From a checkpoint of a small transformer trained on Wikipedia: 148M parameters.
MLP neurons of a small language model. Each row is named by its layer, matrix (up: input weights) and neuron, and shows model dimensions 368-559. Each number is 500 + 50 x the weight over its row's rms, rounded and kept within 0 to 999. Numbers have three digits each.
Before each neuron's rows, "fires in" lists the words (lower case) most often at its 100 highest values on Wikipedia text that the model never trained on.

fires in: "at", "has", "the", "a", "over", "brought"
L9.up371:510398495514505475549543509478446523518463481462523499529430470431408517476549551576548552485474609509477487469486529497497477508472638458502411578595568495452444512460490498436537437515473546561527527446488493465516483430487503501468541506486489569396430486470449496451532487489497540477492451516427513480535469448487427450570543541496423485432502465388392558488420430519526484580474518539562460463570464615547549490446419517558522514556538572362525514435441416499519465511516509481564484553593512443422523529544502446534410576536523529510499445583570478502396551493530566477

fires in: "the", "his", "s"
L9.up291:534475478577517572506452431457516415513432505513472454477544494445511467405464576519394508483456516499659525489497522409475546483511549492520620447477551478403424558493539501506438499556537471388496528584475465579490536496500496537447366441441534512517469357445526499506495533495388531538537505459495503421537473442501483511484538515527461521510413569475519537438561480468599567513455475530453355558408526497452526501421504545504518548535596482428490559502500449511513596469427475506430442514482496462510612523471424527512523591566476466547468470435503626478437460513519468403

fires in: "the"
L9.up1469:447502588459493415559491523367417515515529472524469496471521500548490544555586516507497522581484471491463516550472476564548531523517579560463418485527456431479539585568474573560536481392529533501521464426547443577573395513530456571396569534504554505456588501480560499512558451423497493524528466478475498422488443548519521541485549495395424544515502396483492541512519512545483568451428396523454530472461573496523375491542451540420583472492567472555535608449421530501440580541461461545382485446495474454464538497562472465450531525489473542432444515423436463487484355537553536549

fires in: "in", "released", "member", "professor", "held"
L9.up426:424514467508517552392444401590553536571487498525528529582456480509529578520524548400600579519523456597434491565580483462478407437454431491567466487412539459502434488487525517360421542496553563543485421505530434499495561465347484499502620545429528565629542457368458376501515494540501485529547452532478373474489639460544453467499376407499550509465461475501523487519580493418527580494561565501542531588486453540461402529447523509474505554473454621506551508507448506471588416529460527529401495422575646455406451508517491528572495561524496536536477438511521451619474456569530498529

fires in: "the", "a", "that"
L9.up2202:442471557459524566533510497520504521430508409443593564444461528463531440519546508601403518437559462472419467521468475471480522469518473480541491515573491547425523536523472510463551438516414476484471462430416553408473489502464549493473557426487516578549469504542526485565420429515414407612517463438482520477507580535508455502484390418502440541573411508435523468501542502499477477488510532481526539452491531539476459452504473596454469611532425533568541545552556527490471508545511559455554494522504586505586570544493523483494494497552527457387488456507542480583469571509590487591

fires in: "on", "born", "died"
L9.up169:508462509467512396514526561583498561570458501553520464551617445426470532540476410424487473492488546470373452450494510508388505457539518532638604555506554514457564512458444487412452468464503492488521498530470526458557520556465481480468595446483414453524540540556451518533480507486417494474485510544493396500414530484511500432482532430529604458532400460484455500497518516446475493572531516442484580541525489537522468490514537576578550533453387526555512515486522525546568511547458527474576517477420483507389544507462509441441537547570579515493522506582508440505402482583474474553

fires in: "to", "of", "de", "la", "le", "in"
L9.up369:561476482450470487464637486498493493462498429564493508498382371496466454494502512560543495512483522516477589478505436423517510442385476526514454456526486448498484477476582570440496561559507556492550517538565525501489458509451595425432413581523517476537485416583427383481432453490520443405557461424456463456538572450508578435536470560486594559498521463538537511482474533468479566535444540500555582482454479461567448547572491436481492473499405506455575444547497551477578502518425469537446450520553483449525614535473486519464558604413510508463570551456528516610535395466493547439

fires in: "american", "world", "japanese", "european", "australian"
L9.up1055:600506596646498533470450461505516508543493515490541479609471411499606445476537510467539520508633527513543527478446481553584519475537504456515450460508492464502499586445580352500618577571540497511535470518514487466449469442453567495538516534407548589504500403487452478474527548483564477501465383491481448573476508476506489448417518475422560432520548561432498425488508565465518437490517445551465490546452508517532493463560501451409504520467440595453530483472388483520566488579465460545491544450472516463495387582449434594434478523470482490482586508504569495590453490494420488472